config.toml
n_layer = 13
d_model = 512
n_head = 8
n_kv_head = 8
head_dim = 64
d_mlp = 2048
vocab_size = 32062
activation = "gelu"
norm = "layernorm"
norm_place = "pre"
norm_eps = 1e-05
positions = "rope"
rope_base = 10000.0
rope_fraction = 0.25
qk_norm = false
attn_scale = 0.125
bias = "all"
tie_embeddings = false
parallel_block = true
extras = ["capped logits"]
init = "uniform"
init_std_qkv = 0.02
init_std_o = 0.0
init_std_up = 0.02
init_std_down = 0.0
optimizer = "adamw"
lr = 0.000998
lr_mult_qkv = 0.7
lr_mult_o = 1.47
beta1 = 0.95
beta2 = 0.99
lr_head = 0.00873
warmup_steps = 533
schedule = "wsd"
decay_fraction = 1.0
decay_shape = "sqrt"
final_lr_fraction = 0.1
batch_tokens = 262144
seq_len = 2048
doc_mask = true
train_tokens = 1432000000
steps = 5463
dataset = "wikipedia_en"
MLP neurons of a small language model. Each row is named by its layer, matrix (up: input weights) and neuron, and shows model dimensions 202-329. Each number is 500 + 25 x the weight over its row's rms, rounded and kept within 0 to 999. Numbers have three digits each.
A block is one neuron, or neurons of one layer that tend to fire together. Before each block is what it responds to, as a language model described it from the Wikipedia text at the highest values.

Repeated rare-name fragments
L10.up151:480511526518465513515516510486494474500493485471525495531476519502499534487509544501478503513513499539497480481529488540492542516479505489511519525535528517532519493493500493520496529501491516494529576467496497518519480467510571539513502495516472545474508519449530488511480475487469534510498533510498479514509503477501520512565450543488465499544492507544483543469460496491470480493543
L10.up525:441528548488504464492553467495482529528499524507516508510475525503511483480483564557486483515509499492503500534522483519477514479524489493526528501516463446476499494513513494458523525512500523482513506501508417494515480520491537503517486443504507536504496519413512491522467501482491524526490500506479494521503487496511518534529502534523462471540504518529481501472473512495510500495479
L10.up572:441507515494481514514551538510456516524498460498526564537523504527531547456549519493468511505556484460512520501468465541514461489453505499449502505490493503480554487511535513546525534470503504494520520492462531468514497555528527465486486491494523497501479509488564516469496473452492505520494532556498489468509476523502538489484482475508505461553476510500521474490485467528486493483464
L10.up578:539578510516462517503443494521495520513493499479489506471471503520487487520503502457490472516489542469496536501535480499501468516504469500456497502507504488505507476517554472505506483488490481530479476473484527476553505502558506495474482438473482508509488488458528487527470507514497501502505509533464528480494516492473512481539516486506493461521502513479512472475552500507518481482516
L10.up625:471448501492493451517509497520512495524467532503462565514475539519507484527484485517490484507502496522475448501493471516529470531512518528498459529522489512529496476478530516508538543528480489466461524471479457446476503491541508502556528501491477538511466477469510528482483519500499502490475511505487479480482563462498525525472529509544493497545467485514465507532520465477493507546504
L10.up883:489530505532511477499504489510493546501490504487489516493510467534504508502547524491417507521543497488524496492482483533474489536492486500515503458513543479523493510501516503554525470481522509477471494472526515511553477496512534501491515507491472465507481515503494540545510508525494497493510452522497436529521519539538547476487449490518490477547532466512493494534505522505503515527501
L10.up980:515501506518470524506509489439506515477493498493496509492487526488518502486513541502452532548509487488471514487531505530521480504507523445511491475561509478524548463515533466493510525489506555507487529440489478496475500480490550456529499455510500496480499490474504483485486515491487491501468556521496489482493473454488528495546526508509499487553466516509467487480472496487515498477466
L10.up1047:525532488463490492486506537497494466504447498503513493505509516496526503546541501527500523515514497534551505503472470565477494512479499494472522535562534473458523478481548502538493506474489521506501484507453467524502509497497536507510489485484457516529471507518528500480467491479460486521499473542472482468497463487518513508491462512484512478519504491473516500499520529489469537525508
L10.up1063:499548557509456493513561531510505507466506497499502473513483501489457515528544530510478464564505515503474497509507494522513485481509499492507535512518473481508527467510536446459485473512460510488495503505518484523501483499544530482509474487546486500511525493447534518509483470514464467539507536518513490533486486480479513535540487504539510483481505511529545486454469468513506519473519
L10.up1100:522520533518492499488543496527525527498544527524520504485459510510501499500523500504494484538450495481508494488525458485520481461541466487523531501488498457465532495482525516443501484509452537508544519469447482486503511500482510460509537491518489532483506536458508488493454445528495495497463541485517454520513502473504545468514499518535457486555519550499523450492519488503480535499505
L10.up1237:513494548482522513494489525492520498506508496456533518466494457536466522525524553506483492559514484528517423473492488477488493496530486487467499507475564521490495508476544472481522473516468508457534516466492491511528531505471536513488471472481510504496543531481513546485465461509489495506527541484467484477498537521497531510505465493502501500484509528500529466433426495510469465549508
L10.up1313:453489511474489542515495493470525492491511526481531475468475495501453520491502545530497502498516498493533506478457484516506502499518501504519500526549479475512497498491535471467485494499516462465486545511517545514545481504483506507484481458503492485514467518453530477504521426477460538539523477517507500465493526477502469474511527540484485514549531520487543492504530505508475545550550
L10.up1456:466503521492466482539523506496495489483465513529551459519462531511502532470485551484485519487519492526479521476510495511468517492502515493492475509529514497500521487515530440521508514560457533493467528512486486519486503482506536505541489446531501510460545488464533526511499478477419498521500525509460529489494480491507511490554486510536483534546490515525495525490524501520514470506547
L10.up1533:534552485525497490470494511513546478518547514500468490516488495511527498451527512515493487493523512500505503469498452536525512540506496500540471516536484523520531502504470512479537534493526477488501470532502502511504520473480533491480431426529476465507528490520504498501527491517446485507526526502466475477477487505489531502508511480474521500587496476488511539466511461469488496502493
L10.up1894:497483533500470505506496504489481511485517565493468474495527533539510536499520554494510497515534485511481499497517489535492523507509496478488515494532527521512491476483522477440479461510447535462487548505530495510528503470479518498497496493493500508450527522468518517507506465476465476528515546532483471538487520500503489523557465511517466522528492506547494478500507473495473514458558
L10.up1931:526521505448519495461474542489482502540489530478499489509496499538502522520494529497516508468503495497481486489471525481541453500479553519497523533535501480505508531536503486486528510498502522481477503507501474464495469530499514497498462473467478525480494502494466514477499527475467491522497545448441478509491507502538512482456497516509509536510465475522481515465489480507518511527522

Subword pieces inside names
L5.up970:495538469479519461424496532479499525520512481539521493549514512513518496522504511513501488509510554510542455444541503510474492479453470520501526506498478526484474474456484483496500519511504499493498470547491450470474512507519552494469523435534524513451524486479493518512481506494476532506480485481489485517527498463493517507495519503482509453527508497484547480546473525454499495504498
L5.up1542:494534520499504446505506502483555525474472528517508479503456508526543536521455515484482511506538507463464484505514527495487502493505489527505511497485465511473469512490505508526462527530511473502520466507480485500503467477505495468499504483514524491504483487522496535484506479518496511526532501478524510516551490498512473471455524510519501523506505476503506504438476517464493493545468
L5.up1840:503491495530509454492486535512506522533515511497525527535479510529477507510440478502513514543495552524471547508519523510517504519522533550532476483495459536488516496486546511518530529529524484471453484508511515524493509494476490516460533483524473531475502490472501527524552453533446509473521521473517452480527514507490520514477505531534523512545501483491518534501485499511505496466491
L5.up1940:518503453504520493490526483477510536509456536508502499496475496489534517550508490514502493490496547521528490483550488484461506534514507528538578481497484516462470489540486498515518489502494462482509502518465547462490504521492531510486477444469463498420487565519529548499483496520432519526511493496490522525537485470537519533499508463555521462540480519526525498499499477468468543498504

Before an upcoming verb
L10.up4:458526486486468473515453482471560517482516515486521510523517493499528548523491496548470514531501536483511524515484496485541456533503542532527533500544522458494504513484466524486499453506535495470502499500495547488519520532478505496495506523475464557457460492470503492473547479498524498508510506512470512501483492520495502544491555523509482471492471510500511479495484456535503501472478
L10.up6:510493509502470500510477522529516537482497485492493573483512480518495512529484466478516514531554510477507459468531526501495501529489544508521540484510527528483491564536472518487511516458522508518536479498493476487508497546484498486505505517486476475497525549492501512508512518501509536474503536542450520474458444494488480617514526489490497510504534536460528496503480453523472483513488
L10.up38:506515497475482502526456515525484502555433480449493441472499478518530549524527493491484543520520496460531547477478502488510499519532533477469503442488515490481551524468450513492493496534480494491459515490553520500530514503514522485491471480490534514502479500505500515490515515521480499504491490547472495487479454498537494550569506486491485487547484475514498506476510503531493489503511
L10.up77:526497478525516506480501482514496441505486490493510496469524508523509529533499522524442501548497525507465507491522474473491503470481522470460478444513464487486502498464491477506492489516508496514527471472496487515502503495502505524473478483477536516512479500527509520492477486506458498500498518483498522498467495493510488490471562500478496481551494506523503498487490506485518451490524
L10.up297:462501523482476515463522518536502465484489521512483466496491480509513490520503525518496478480519525485460494482503495532479505547528470521526459475521507545453543510503475498492504504456498462524502522555501466473488533513483482468449516473514516533445544496516518521482467498488532461488456486517458525518495478498507514516502523421496517477531474498494484532560512468501485483498514
L10.up505:519504498481503534512503493487541538549491507464489487468477511490456505546494533531468507516519473475551491474515488480499487497506524508531489507498492520436489469530476543505529520478491515478511557504463500492544510500519515506507501518462494489478464529496519474499461510504502490476488532534505537470517494494450547491483497512505484486519492493512516475448518503494527518509513
L10.up549:443503534521499468519490473470495507496490468470491511454547518505534550523517490517452477510495484540524502507551529494513461545485538532482509484552468498510482524501516487562495487501464514519485458495492547483498525521477490462505491517474460558483522548508496512466494505487513474489505479480475473461457514500518521528483547498498473535546445532467516471446441496473518481483466
L10.up615:524539478503520506520549474480567512500472525501469531541510486505506506504488495507475516463504506498539498516521471536459480490508490506525533462485517503485563487512500526490515490542497510541462513470462487507489485486520507495529511494487498526469541525494512528469535471487513507481517538473447480511483513460492497500471487534509501504550492516515549508519499484519495501503509
L10.up720:535528528510486495510506482491526498458485522492472547495513550457479509521507502500494468465580480528505517490534497496468464530499488482520502490494541507512493524505541533523465522485513449498545483466489459533534518477492493467521498490486525478469510487489522479510492469485487488486517526508510503479479481526509494540501506477497506522543537481495504497484499482499519533499474
L10.up859:498493499471502498480520453498521490546545480468472476519515481514477435511510481527502526527500488539552535490496495528536459468498500506520506512502508499492522506508472520470494532517517500481525509516532496514545521522493473516437497503495558454484512547485520506511501492496492524505525481506481495460503484475517531543482525524512482493513480536523530484506524548506474498453519
L10.up1211:500476491516541462463491495501507504519462502475500552480468511496482451478465505521496531493477509458543470485506496507511493560547496515541469488483520493515492536505429519511519511540476507520502512549518455520477487508546506494508485516543490515522519504493524479538531482477511471472512508516505485492486500489469463488495453470515519452512485495506553509500457517485534466511474
L10.up1532:472492506508507504536487490473503534530483474545537517520526542538481518540506491506482528520531515486474462439479497468539521519492475534431527437520551504496501549520504508472470508482484492487487521478501461508467490529532516494488486498503485512481523509539514554468498507509463504546516561574501531486517490533490539551534501531478525512498516515535491516470525476507503461497544
L10.up1552:475505487542525488444495535547517549500482494519502518465478528526510481520489517496525470542549477558508441501508512528503494518490485484482501480482503498495514507504519535496484469527500483541500489502485484507499542518502509478516515487525548533483486509485503481476511423468512549501477486505472480488447539499521492515481529489501509506500473482457515537524482529511469447539519
L10.up1638:512484530471511513515446522506528516566499480459502493506532477474484519538516458505484490497547495482495482502500452556532458558492521479496532527471518504517547501493503472518490463491521506514513509507507498465526515456496502518512496511488506526548472489461533506551537534484503510489537519540519484448477495490521502498535535491456485545486475534482515500508482499488537476471513
L10.up1737:498493500491491486461459516535503520489470500486458524474516501516482525461497497544490439564506502491526501440494499476463467490493519518487496488508535484476479547526507518511491517499465508521519525539506505464531561509501495469488519460532484501544500504512506462507531462477490514500473511492455458489479524467509538527506529478494514494531445481541513521503459526482506469522567
L10.up1980:489561529467503517501473531567540498461483533500471502467508498536525527456505540519484508511523486465465495468453473482447476553470505482465505487512508502492518516531532525529507498483482492531479476518509483536543528525483560484463481496482494538537479539535487471469497485505523505533475506514459482473479505488487504495519564475498485470527494488519506538517510504499499486499494

Name-internal subwords and date spaces
L5.up1022:481529521528453486507479527522482493501523485502493469522539501465502479534494464495466497517519530456488473504475501545468484506509498499533550482454494467495443540497526478527504467487466502514451513519505486526509501561516485455521438503507512508498493520542522488455525540535514458525529498518514497490480497534490496517542483474515509506514573506508484482504482498471467495482520
L5.up1189:507459492489446519501524538499478464487515499477507500520520461496498507496456518511467484493509555523517495471508504540523510506471484515518518480531523491461476522464514466519468526512451493508527494470487521485460496499486532514523521461500514478523459511461511492534493469507497462492529476465512517513458543525499502463527523540475474507505521449508540532512510488489535495500521
L5.up1446:523508518464453519543516481445494489497514454494470491469490473491442485483519502514491520491454480480485486516448500517504447512506462557504497523515459477478486516509546529506494484449502489495492514495513482491495518525527519459508490446532550514514543508523513513467532524540485503529535518488503510499537489483463533536539493483514488501544510500540517501495521517453529475506528
L5.up1981:460553540473486480523543518508503481474489497518502536522503553511482468511472524535516488526495523503464487488500503522511471461469472515531545504452484470498435507514550517546484524462473453471526456504516483508522537493523496513504505465494495487504479523532508505475482490546492507500509476496492502499510485507506487529506520502493544479475488508476513472526518539462525485497500

Space before year
L10.up49:527496532522473483527494495498509485480485508499501526494512491520499499535473488516494547505491512499509483514478495508552444530479471498569496497498508530464520544555520535505549465501553493476515511521514527484518478527498498530535492497492449539493473535512447525515506468517504477490527505510544504490543504518507522521528531486542511511471502464517479500551443503479530459544484
L10.up108:492515512450497492493481472445491470477471507478524499498503468511537457495512508475508530570477475494480475516519490494493466527516521455491516516525538493488520484477557471502502503489506529479486493473479510511524521483501512537537475498523474465511496523502476486492517509495503503508543502514527483489527519517520527466532497473570481502535475523531558526462500492516508499529486
L10.up194:509513550480458494530508502502519504540529488500522498482542465503466531477502520492485458509524524520522490457508474476461484531499538529535558478448506494502515544498509503516486496493476508507512481531512507474473480489529487498540511439499481528432552486499506477482486490507514459543471497513478478466516525557464468517535501550520516457451532530521478494463540526517514482491482
L10.up293:447480493477526492535452475473540460428460535525514510516466454533516471494476467518509471533490481496501465499506506528486510489509487492523508469496494527510458521472506508448482464499475537488484503515489482466528522527477550483523521536565527459491537533532523517510516476527489503509531542510482493500502477540497514573508516481473480504464514526510514486465513520473523503528490
L10.up337:441477493467477519518519471520499461517499483511524458490504506496439483523476561525508505517497501507531503459504527558502488468480521531470530531535535482465480487505489531515520479533517496500506493510499472454499447456483474494473518480494510508480560490540484509515497523517497490477536520523485484476483524512477479503560495487554504504505477490476475450530492515489532519486537
L10.up362:468557486475536499483492492470512484440515525451523553475493490492531550481531487508505506514518480518499473498434511469550481548479522489485535503520524472503488514482514518475553478473524497477506498488516503498527515553489531471495500531530540517508481498511452513505494512466488489522521540513504512480462495470508494537481526532520515528509510488555472468520514484461539550487532
L10.up404:472472521533495555503466496464537489457483482505546513504484490495463522526472515478522509532482522490471511528487469539544493466489501501503540508475476460505491533507518535457482464485506486449532520509482540500545542576470506515520515490480478536483489541500557492496480523502492506481549540486489531512529505505495492494530497489504528538520475547487516487474487535482525540507518
L10.up631:509455520477539504488485488511546492493461509485509544472528527477564488560501527532557504537529489482496485512521486509498522539532558486558504480548526487531519520479546451535496461504501506442519450477491494517488515529488515498538479495455508525544463518517477473512546480470495509525509510493480470448533465475509515524498532485526460511474502485501515464500462491523491488501523
L10.up931:525558498531474519509493502517518475535536476485549475452518504510513477474473545522542537526534501501516485498492518530542495480473527506497506506507470488524478490494513515551497469494484489524520525512487444515531529513469495538493441490502490492542500537522472505442496519558532498510495529523507514501496495489468468524574528463519522509482522503465545493503460547481534451508470
L10.up1003:445513513544490498466555466529493479486470558504506478528506524459497506577480493496514447493521519523466479511492512476455494513485486479550513537457530506486480483483536472506525513518420471494502479480477476488555446497499473503511490503528513483484507551511489473474459433503543469527493555485466490476475513518494498485482501527541514504470477529491498470489462499478485516505482
L10.up1085:498524472439508509530544553526512448439499541524486518453541484518485477511467476488552480485490488517479481499519547485501504492504524524459502499494531496516485516498498504508455511533503489504501490496473491482522521537524540523507497452521488498518497533494507492501494497495451497469544461484452487491462463515485478509509511481559501528457483519508490471514471518480523482515474
L10.up1098:502486543487492477506463449513490460470502527497494540504530499477475543497472467514531512452539503486482494478497510452497502518515521488539509528493569534480500583469488470503487513485519463516518502483480536488544567497503533510528492487488545511485577492465433501523518474505483514471461502486509506491453530504528529543513487498505454476454519510483473515484502477539515522449436
L10.up1118:507550482502521516500501504544471502496469477504513539487480506499437512485499554505478493529495490531476506468481496471497456518517514533475513478502521539482526483515524487520492498482466514477558486523499499509477505524494513513501522490507509487472481496504483501501515460492474450499518510502469487476497515506493539512528548500518510532529518465511549501446492481487534494546487
L10.up1309:478499487474526491557523467482510516452479508428536529464519517502498497493464496491485511520488509501477473511496509475504504463539503524523486543507525515497543500499508467461546480504506534470514515474529507507526542479529547492516499521488523534510504534525543492463556494497496517471489508520538508459497518510547547554494479491480495503467525553483511525523458493487513520514530
L10.up1419:477489504503497432493551466521499493508511481527544527489536517495487485520493536478480465486476509539492515522519499487514499476449492453534462518491470561477491573505495514487487506517502484484535497469475491488529522525513508488513460471496527488512512504471497507491490473497510474540537492504514493494492505542526500547527530503511528509529518498509492481491462498449500501553524
L10.up1444:478582510496500528491510496499501483469488494527511517469525494513502556496481483511514453505481508464442489462496506476504487512501525506516521454502503476515517477515527517473509494485451495496542473488478454516482510554480525470514487509475500478458523488462486559518516499493482457485536523507511479487513488563506492476515563490498512508517564516515466490467537507521494509487493

Separators inside numbers
L4.up1084:480501473462487505537552485484489489458483504504488461472483488512487531521492520529478518513471460504513514502461485556565475543459507523492510459501504477495505537493539494483465478467493526489494452473479523520489465482480523465461508546502458477506528541503510470485496509470480509563515505506532494520537510491520508499482499482520519466520548529480514494464494501519491511526534

Function words in set phrases
L5.up37:477513492497508485483451549514504503497492506530480503529529498500488492491503490504543499514488517568488472488509530491476439490477490495506491507482439509480509512483497473511532523507500523480510485480495500501492507482533541489502526435510507551494479513482529505532454492494482496520521502501494476497551513501492529543530482488458482467532461517468515521508497501461501476526523
L5.up728:483516528485505441498501458536510529551507495493497527528526475480500515457496515490484524521500547535485480487539484501509488510533503508523498506510547500489490539507467480523511502500479542522495512527447476519534521481499556519514483551519508497513509508494470554517496446465511514522503503488530488506494483495508509526527493482499501509510473473484508473462452480476497512537489
L5.up1716:529490462470513445497510503502472525515503499540466464507517532490491489516517483484485478515467498520482501506475524463495518491449476492510519497497466464479467521470490498501494489483477468484518478483477483504503542498472541480537506477493478484449470521478495477549510479475454480482508477489498507510502509543526518494500514509489467475504496509488509475538460482500497547535490
L5.up1778:477490492482494513499475539541508429455528496504479501515479527498500524515510482504527531524548546480503500469511553487460481529478490515487488515463475447494515523471490499504486506494455478507481477510464517448489518511522533525474524451520532497485520503476515473482505494488517489502511499461498486501469484499530490478501515518517521529490497476449467507493489507484525501517571

Non-Western name pieces
L10.up28:450566523534463480456543454447515483485459514484512501518487513464555513499547502478485516489513512498455478437492481488501510515517512564480546511497543506516499445537479530518523521547554494468493500530523507508510486472516527469516482490522514547501474500490468545506477553451457485582498501517448532470496480480520533480449497505526500506507492475541498498522522501511528527506494
L10.up106:528517502499485469463550529512469493538488462538501509474503470502492517514502524529483453476520491523523450504515491536485469465475527500504504464532493496476490562477510523513524496524516474492486458481446490472481512521488524505455503476536482497501497524527537483495532515505474495533521485522503517488493515474511529486522518442525514460502521473523510501504493496517493473486517
L10.up238:534509478470470511547557539497542501510508490470495492473500495498456518487485494500515503552467494513509477525525509509509419485522487487524472438510488538424494527535488477505509490576505488493536462516503491486477527472486544498537464512478518522429487483486519521487472466516547542524469546507543512495484502487496543482474502548497509473527545496520456509466472497489495504530494
L10.up382:497483483505510493458509489463540491488507494523501501480496552508497517461541504556492466517491467456500471474515501470481544528520513481484513525526497510439488510531526505528540512510493477538471470550507491471499540497505500481464457501505484541483494517549462489504495508483495508509516533550497524505506496524492541452484499506514489502527570511541471513506468492506507496507493
L10.up600:552506486488504507530492511498547513480542472502498521512482508497504510471492508512496494530564514502494481469489500510497491492534491516550548447503515543496483518508496537540526528517488500493522483463507477507485582533499519471509506516498472516491500482503499477513520542540470527478476564514487557505507534536475517483457491484517493507478563536516510508494506486489500453495514
L10.up811:537534469491528488510512515528517497526436500489519480490486520531537486494520523536513472518478488495514507550471463479487492522478488482469535487512541516479521553530450490476528503530497492534518509491453497493497502499486561483511477536483528555452475472464483512500498522465489521563494527499543489487512503536477506515474525557481512522528496495485513467537487482481474466543508
L10.up865:478481468493495481482497502480503510478496498485494495463501514527523457527493504511498511532511502492445503488489484485487513545550490541534515494508506495514482486452487479555533527527524510415515542490442472519550503520487483464484460551553459461504503520512499537527532505523480542519486495477512528498485516499494536468461480485463510453515485456494483485526473515491492540498522
L10.up918:510535534486546462479522499454535490536510466483503518491540489490479518470508564499516548541515492507514522482457518504497513469472485499477495490478490454510466481475499520530509511538490467503483477478478480487483567475475488489496496503512519456448499533534522458538484475513464488503500522486475592492509490506505570500476492463542476477484519523551523501450558520495514519505584
L10.up1055:540525560517454475505525486518484541515498465527479555508491473488538490502507500517525531525544503505520512548459498488502460494463478501538500485521494522507495541477509541467517531497538503499521496509438489488511519514546492525529481547478486532460484491533511528529479472527496510486492506522499502518472512500499510479448492520507496467494493485482497479472507491451509532519512
L10.up1056:544491469567528495508505519481509530500471474499533534509516492525472498512512538515508502523487461486488462495518528525521521540491490466492471480519509470490479524499489471474514490505478526537500479451522510491490525494478490479517452503519474504501503502531524499482482532476513495492503534489476550448497538545474534469474490471499507439500504497503503483474568488529533487495540
L10.up1389:514478498503467515521521535518535510531544488500466513502483520500482496525528531521479522496522497486541499475475496470526496523513544475486480480504511522494494460492506486506503483465492547503529469508500471516500530570489491510519473463503489465507529508473526453450515493529543511491480532498553492504502499477495508483489473514471484494486551524542525528524533502488515482498480
L10.up1717:458484546465481505508508521476535487473472509489475525515466539485462475522521520487544434508476500476493445461485473504542506522516483487496475500501552452523492519478496492480561508501563495451521486516503463499528466507465532510520494474482504466502494464507492527489491504488527485523492486522524468511514497481492502499461472492541474496437532495531493513468481481493526535485540
L10.up1910:509504490526461442529496473470521561519495457509491516482514522462498484508491526497500510499470493477506483519478567493492474485465534495529524496525524506498517472496552509493542531530512500477511459488499478508490506528482543485475475517524510505476468506487472485494506552506448502512503535477528481496485466521474531495486493502574507497517506512510510466572503495505528469478444
L10.up1936:536524500521452468496537546506497511537451467501521544498495504492494499499546536509501467509490512511490471511494466472517511482499536525483510452527473509508511508496535505504483528519486518512555490470419462507500521537522521475499472474478510510497479503510492509494506513510484479526501538541511532479508522510511551504525469483522487457495504487503522522497483495529518486492456
L10.up1989:462508529515462485492498473504515554484531480488505541489463519495484509547525470536497509478509535503484491523530461447500479525517493530541475523516546498495471479517520494534533512500488519482491530479509509467477462524540553501512509494488505510506486473438478530532520545473480507478463466514501491525500490513501569473508509480521529528521492465468462466519479506474523458537511
L10.up1990:479556507460504500512478543516515522506510503513490506487477494486480511512480529497523491530500491504479509498510494514521474485495476534479476531497526457487488536487494495496518533462511487500475477487508501538507522509462492514494512581501502498473489491476497527505476506515464494497452510497470480474539544476488496477492529472490512499515504523492495511475510437509479473536542

Before a year number
L4.up1877:487512515520495484494507541511508517511485495459517558528467490500500555480512533531510458490524473517484460488526526479464476495515473495497518522477521498496511524485512496515442508479521504505540453527461510467535562467549514493553500485481530497479505519474483491510474446499512525455529490494475486478488516494491524484517471464557513501510549497472509478507497500532528492534485

Early word pieces in names
L4.up437:471560489512467477511535528507521513489512458482517481521559495510518490468500459500458493498509480528512472481487472503522479482523529514520501460500500471501495525495527454463509516508490484479515490515483525559534516487515496488509516486505470480495463517480497526531478502478499475482475481535502500479488493468467526539512468491499506503484548481457465499450488520515477510490520